config.yaml
n_layer: 16
d_model: 384
n_head: 3
n_kv_head: 1
head_dim: 128
d_mlp: 1024
vocab_size: 8192
activation: "swiglu"
norm: "rmsnorm"
norm_place: "pre"
norm_eps: 1e-05
positions: "rope"
rope_base: 10000.0
rope_fraction: 1.0
qk_norm: false
attn_scale: 0.0884
bias: "qkv"
tie_embeddings: true
parallel_block: false
extras: ["capped logits"]
init: "trunc"
init_std_qkv: 0.0271
init_std_o: 0.0
init_std_up: 0.0271
init_std_down: 0.0
optimizer: "adamw"
lr: 0.00133
lr_mult_qkv: 0.5
beta1: 0.95
beta2: 0.98
lr_head: 0.0147
grad_clip: 0.5
warmup_steps: 454
schedule: "wsd"
decay_fraction: 1.0
decay_shape: "linear"
final_lr_fraction: 0.0
batch_tokens: 131072
seq_len: 1024
doc_mask: true
train_tokens: 432300000
steps: 3299
dataset: "wikipedia_en"
MLP neurons of a small language model. Each row is named by its layer, matrix (gate and up: input weights; down: output weights) and neuron, and shows model dimensions 160-351. Each number is 500 + 25 x the weight over its row's rms, rounded and kept within 0 to 999. Numbers have three digits each. A neuron's up and down rows have the sign that makes its largest values positive.
After each neuron's rows, "fires before" lists the tokens most often just after its 100 highest values on Wikipedia text that the model never trained on. A number after a token or word is its count.

L13.gate317:522520504483462527537478499544477539493500531521503555487509509559499467509455525519498476528510476516501504412534461511480507543540477472453505480518511499500478488501536508477495499501522497475515514499522510486499466470506472489488558479518483502532519467547499471485471520498497433507465510488524483533491535519506514499499475503486481497510516512494509496490505500495497488564495499498510521500459487465484479517491494512492517497481507488501511489501486511468538502503468507499506539478499468479508485557482488497473462442536466484518518466503497491481518452508526474527
L13.up317:481487496520513560462473470528523466532501467484468507501503508495540520505513511512560545473510515534523496471474522543484504499513531536509505479510534533503507514523504452527473541498468500479471549514469452488479515533519482483472489550520519484466527502511486530506499517487478515473519502519496520495537526474474539506465524502540490505512508510520518481498484502491477487467507503472507489471545450472473479478493486487452499494477482515497529453484495490479495515533547522508514521455493530549525524472476492500480470558524510509448538521491511499488513494502517505522
L13.down317:576518454468491497467526489483505500535490482483474500465540521513505480510494509468504526511513485446525492496469503515552532511547492493477533483504533518502507504524481515483500492495524528478501485540512517499513448477514507513493512504537530442512515491530470484509466459505455523482481521491510514514451530481459506486481437476471457500512591497484465518509541505518517461471454481532498511522518540472486505520532528482517539540449477520485513465475501510498480536541474529517511483483481490505527512536540513464500476502492545495521440512471472530514536440518540489497
fires before: "1" 12, "2" 12, "9" 12, "6" 11, "8" 10

L11.gate616:478504491480475527528504452442488507479460500504490525485540492504481539517516474532524514518460459476471487485522547494457486526448548548512509467503502520551495508506499520464532522510488537463520493496528530534507519480459507507476499488484539512491530522448488557492461536519472484504477505492466451497485515480516515489508488492504486487526465521487491520474532468539461475510487497520480430516484498503495510514512506496495492517500448498451485523493514528520484531470511503486490513441525475497524521499498509488508473494485507527497530546526476487505512521517492502499
L11.up616:507482520521568453496538484536503514513528440508529514505487522447504479542501524499482500515480485458476522544483513444526538476529470495481453512499513512466450464463532490530495474453526516496519468503500503512497489508488486504543452527497496507450491488472459496536520498473518531501501538490496441493521521491508502546508463412464536519460508540530547465532534513511516529474493517531490494513493503511514512507502455530484511469479468485498474507523511533500497521470492521483483473510511538450482483485532456532522498490545544502483520508469468464520481464482551527508
L11.down616:466450504547516533476491469473474511473501505488456494494538527469454550464487490507496490492453464495508485466504499504519479465486496507448497492461519534475520501500492509480502470480448510526544521513521472538516491469504507532477555491501509467501531509483483530502471506510533519507519516532473475467471517518516507474474520473533465473498505536506477539495531487508490474533456496508528469529509526519424511457465495469446496481515507506512503496497426508502482524512531491493478477546446467505530479492499496516496486465522503470484526515473505505536484482507517486517
fires before: "-" 21, " by" 14, "8" 7, " and" 5, " in" 5, "L" 4

L8.gate413:470530529478502512481485484480516495486495501487503498496499520480526528475511473503514524496524505465464513519472504492522537516543455502489435475535482488506534527452497466474530470447524504547524488499539499416510476499518473498525541495502485529530502568492513439490497552518512488486515500578487485485504526468487528503503533479494450512489520518539499535488515484482471476537419470520539504524477491503506534497474489528485464477485499526467479482484478477535511510472487490532482504521524508435482511497539498523514532471504496471477457527505520486497525500513493504476
L8.up413:517476484472500437496489478515524527535451460517478501522515510510487533509504473469501516506521475523482490473492445480480512504525548518480507504528492473515497491527511505547477486460533531510551483443526473485542531476505495549484509520495524525480548474429522532509487494522552525512547488530485518485516513516526539460507475520522514501500524479462523539487505494466457499507505488508511484454488523502493481481485522502470531548475445477462454451515470493524517506519512488497502500528510508491503486514532497515497513508503477503488525537453475528475535457459463492500
L8.down413:491447469479469455468473455533492528501494500522510531508518522507468508467530448503518487501510459492469493485505456462489493524517499519486497525497489495494501497523490523470487463524556523451543512453512492484497468517475509507463488490501477498524512536456508494466483521519469513521499489442515472461520476486533505480516494513494498501483481489516495553460474509486481489479488493478483506482512504512520523543485504487491519508476516494499490519474508475512520480483493545508493521481546473496497513515487525521482483516524475510518523499496493485466493479497482552514
fires before: " in" 24, " on" 15, " at" 8, "," 6, ":" 5, " " 4

L13.gate380:492474514526493496534476477485511482484449492495545540464490495545502524496502512503539496502479493496487509484511495497575486481499493566487501488510551479489519472491527523541502515495521524474447520509509486479490494504535504524531507521523521461517510510456494490484464506523490456458482496533501436504464497534514495520517530468451512504512462511476497544486527479496482518475489532509501483521510484498522498529542514533484453457492483469471472476477464468509482474527508482506490502501518517516488470487436509490484535513513479476518481516520504555464478482500486492507
L13.up380:489476505535514498515534479491484526499490488503477545467528511433512464521537516499523532519518438507449464504448491478492506495543525518461513527518508556506491479506509469528509487468522495513506493456520499506533485521491513543479517519512521497462478484532513450563513502448495504503529519489547475515470485515517513471482503506485489482507511484510510482507503509455506466496493439506497494500519515499487490474538497488479541494550475497518481552509483506527470490496542482524550507495436516544513467484488494486466514524528515556495542514529479497497508501527471488474
L13.down380:492500483483494478507458477483533507457475512493473503516493536532451497481483507513504523499448516476519539483518514488526517493520439489469463494468507472498445491494523553510478519473533490500512521512528519506487500482515493482529507455518522474469509503496539485481506498556521511506536480582491493539490497535516521528546488506495476503498471517509478503471479490492491497486514520542488488510488483511476533483530555517480497510477516512503481492548499501492512519514513471521490523550534477454508493525544496505473481517488476440521544516451502501478474490540528497543
fires before: " in" 16, " on" 14, " by" 11, " to" 7, " for" 6

L13.gate763:513502512484528485480494477476517522485463512500498498461460526509513528507451498492500535478478507510531510483478485513531459545490498497500488463509476539486493492515533540526506484497497472466502486523482520478483510502462514568495512507518515498517467492500512527522494480521502508536504465519486537458475526542506505498554519512500530473515489538534470481464490509530516499501526527503480509504516475528487511524548509474469444508459497484453507536514535512467450459477514509508504484510535525493519495501477498547489546514497472509536524588457495538468481490531494473431
L13.up763:462507487494555505464516487479489529517454471477494475518535512491473493521493510492523507513478541511457492499492474524530498435529483586471491519490521496523519483493487517485538522452514490450516539470527492487499514502474454524506535508516521489450478473500538543461472507502539523498517465482518478483462479519525470487490494498493488508477490475505551492485522537511479519479513503536556486476500498458463516467516497486552480509478474470504491512446514460508553498512505510546537502512536520522492496527519504495495468520511473509529537513508486503493475494524517497493
L13.down763:539508494511558508494462473528509488488517514500479526485493484498503516491500499516493484471494532523499537488513541530507521567491519506527531473465475495516538485486500473533479486541471489505497513463447548477474460475481514516466475522489516504488480502479520481475478482476511517493540477479484499532499459530509451505475490523530470492513543531500529488449530549510497555505532507556516487486519500490480486503499515461527491473539501465472469481504517479496500495522507453478495485509503517526510472516494482467512519503510515460507510484502508521473496507513508494498
fires before: " by" 16, " to" 11, " in" 10, " of" 8, " as" 7, " for" 6

L12.gate615:458494498462477521487542511465469492483477498519502496510510535477530528499454530553491494499529472486477444461524483535487503509468500497487502463517513466515495500514555480508497522512482481470478478520549483465505466489501462527515505509519500484519485533501487511502504505470486456475483523517430494514453495527492501484462505468460514477479504467518484517540454513514503516467518532501454465484477517510484529537507481488491501492517497495496484502476503442478498522538494492512519492517496480497522460535451532495493533525462482498505484543517491538443530543488494465530
L12.up615:504481528514519496509447513526474481530491503546489514468520484535495451503494489527475490484504473471490480540487527530532503499542444485477522516540505531523495506503483514471455505512524488487514517484491456476509505503482534495499482526514510469506545482499467537489469490508522518449485447473511540424499484497506507487456536520508474532488504541494505475506484509512480473457469506500507522533553493510472517524490473502525502507514476484492485466471462500477562480443503506469475497483513504496490480498551531505492478527497527478516506520483473485527490442527467546487
L12.down615:422484495539501444534489499529529466510494499488507560555494487510502471549527493482516511539473471474510496509523498478506509495475495510524505492471506497508503511512485502506444493496534494509483473507489503493528572484519490499473501508493541485449527476488512522487454446483492526504548523503487510537485522526513498486467485498497497496515538524500523529416493522539497514483501495491490525562524517467482476498528499484508495469498520500485472451485459537523515518520485474460487486533491499554517534511480528498521508503487493520480461508473457464472487481513512521510
fires before: "9" 52, "8" 24, "7" 4

L13.gate154:502458500500521455458472537479427445536437458505473497519489514492500489480506500507492556539527494464491515487477482514508492498463512514468498483468547511508472474474497544527514527476560489502509515505510496499505473470512495520550513516504521468491495521477505523459496496471498490498533526497509501484489512510523499524469513510475581476511458493498465564450519500515476524470510514464502503485506482429496544459542520527500500547491453542501470492472484489507507497510494513516520499492541528536481534522488511481529518462491496485527496491513520465466460499485534481487
L13.up154:498505436485521458526487478510507521557514495516488517497554523496485491465514483528495545487512524537473510470487508486506480489488484521417470501503470511518565493508522526504502461502486493527528459495491479518530526488501488518499541492469491477500491519468517506521537518477493427504512530476498458493486502508447546520456506477481551464507519482481480516458526497499476472497500493488494501492486512521547523509476479496472550557484468509512475530471461489500460517475479507509532460501481459499522485557495527495486518478487445519425497508489482530467500485505471526523
L13.down154:552475473492507522510516501464518466511529458484501532488512496499524491514501538498526467510482485510541491518503512470528506484541472454458474487507488521521495530487525535500492471486513516510507516505481478486521505514527474521495553490520512482495496474491512472522525506479510546485467542506545444498496479515489504505514445506501473500526519546505487454528488563515503486496506483495493493536511516526521446508525465488522534491512527489517514509540519492478547476470515458491496544530515502490561459471545480516532409487508531522497515523448502485512479543489491499482
fires before: "." 14, " by" 14, " in" 14, "," 5, " with" 5, ")" 5

L13.gate27:530554491548516532536510450533525489542504545512501502494519476467492540517444490557526517561510509484486497512480459514541496464487527505494481490491493474496507476536494472476507524488505521500521523499477496498555470472495494462519478547538551508489530540526473506479484486522483505493445518512518506478529459495511469487477515492492540509484498501465442491514497518529515463539463527503521462513528520512464489516518476501463442475515473468524473493493490484506575508489506543493479504525524474530487474528527503457536456514522490505468525518551506460501485511505528523479
L13.up27:520484512546510486505511492499527498503546521514487490542501506501525529470509485524483529512487472531501509454491482490468531494496513536481483468498517478479510492509469440474510536498482495475487502517432478481464470507451535524528514515481506476533495501505481504455469484480510473495494539491451519503495521551473493487448530518476468483461462508527503577528509504521533485528499487481530507545513495523479533547509500511554506499508507445511521572526515550491487508518510472524501501533488497516476518510506497501456486450496504557463506518502481491499537476533517502548
L13.down27:477508473500473496508472506454490479523475515489495440496466498527514523478506487433520510523509492504530496528526472447522530521495462513476535452456516469532520490499500499541476526540477502480443493480491516516516505513532520506495510492507527495555469500499509492529512482480522505473575473497468514528513491504490495473481505455554497508517496506507469511507508512508496499502529476498491478516497504479504464506512497446450523529484530477470514534510442509463489516506537466487503482516472478508482479519510522485534492529498497509494438510506512467521498527443513485487
fires before: "8" 70, "7" 20, "9" 4

L2.gate109:491504504483504503513495497491500477530501528500475517494499526480486530512508553513497520532502488484478503497526503516481500520480496480511484489457470487501497491441527471518488511506502545443508464458491446502475504497506512502442526506500465489501495481498525467490510477542539496502527452483488502536454465481522469517481513562489482461495539494556527471482549476471523485539467517456460488503504512536490478558498491496509559488527508500500490505486542468492519515528483518537518471481506455486495452533495480516451475512511454492472520528509491509476478493529498480479
L2.up109:492487487559516579497460515507460500481511515502508498453530485521512522489496441514492508490474469476488474468499528548506501470511506510490530469491489503511528477506502470476493508526495547506494476502557472525484530527475519449512507498461526548552490504498512481479484476521502485470513466468495499487503519496478494483490563488447446517497490495531518490495488523498528540476451487489505469527526503521467560547522528502519485497502485484451460483501484543525454535493482531499493492468480464534523526480544474523472463506463535502510507476561508456473514519491533550514
L2.down109:476516501527478501530486491539513504515500474446488504479528499509524471510524498475467505477506481468501505514491503476507512499473469518491528496509520488484481489495516474508524467453518522478523508515531512523491525502502511501489510537514496549511488483517499499499518490480374457527547493479518477499517509522493470502505472501502507493480492502465490456451498501514496512477498499493503470531529494461529484510518471543460532493442500488505474451562507501509484504532496462473520529520556484532488482494478495508500487475464492462511475431491463470460536495514513456551
fires before: "9" 49, "0" 13, "8" 11, "7" 9

L8.gate718:553462480498515503475498499500465493501525524443552499495483526504497476457530485486532539526487490469492515493501485536480504527484533484519499506492503477501471525507515538524486519505461499535517515518534479469476494467488519517485528515529509464475474508513459514513491517524527480514515537507529494529513441500541511496525467521519524494534502475477539495459499491461501473473474475544502493487518438459497480483482498479527481530494464505463460512451505475520488530492513470482545489513514510475526530500529506527470525518548497552546529492481487526501521483518502478516
L8.up718:486503522467529512495445527453498503477515501501475498472513463478536528487499507498504507515501544499482502492501498487491533529510482522520459490488469483451498500516521449459516484502540471491431513514548499528532480501468502530538522506470486522526532516524493498499467524494508422470501453529527459472497516497489547469484509498528469567514456543519496527544477480519532474473488456450532515548497484480493529458448541491479522521531511471484486497481519535510520548508494471518500497484519429510511511510520540519498479518515512520491515488516479486531500480530486500492
L8.down718:471497494482508480500523495494447513520482489519510510527482553538515489461517500534488512564523458467513463512505525493522487496485558452530494483513498522476490504493574498525486520502545506490484503451517500525463504483539523517471515504478491457478523515513502487474491476539475503523496523494530443507520469438512552487537520531505494513483508500513501489478520482469477475552497504529521470449505467525513483524533524537482520447518467528501474496492470499498547493466511458450546490515493530517524493511540484481495474511500491505488485491488507546448499469542495489534
fires before: "6" 15, "5" 15, "4" 14, "7" 11, "8" 11, "3" 10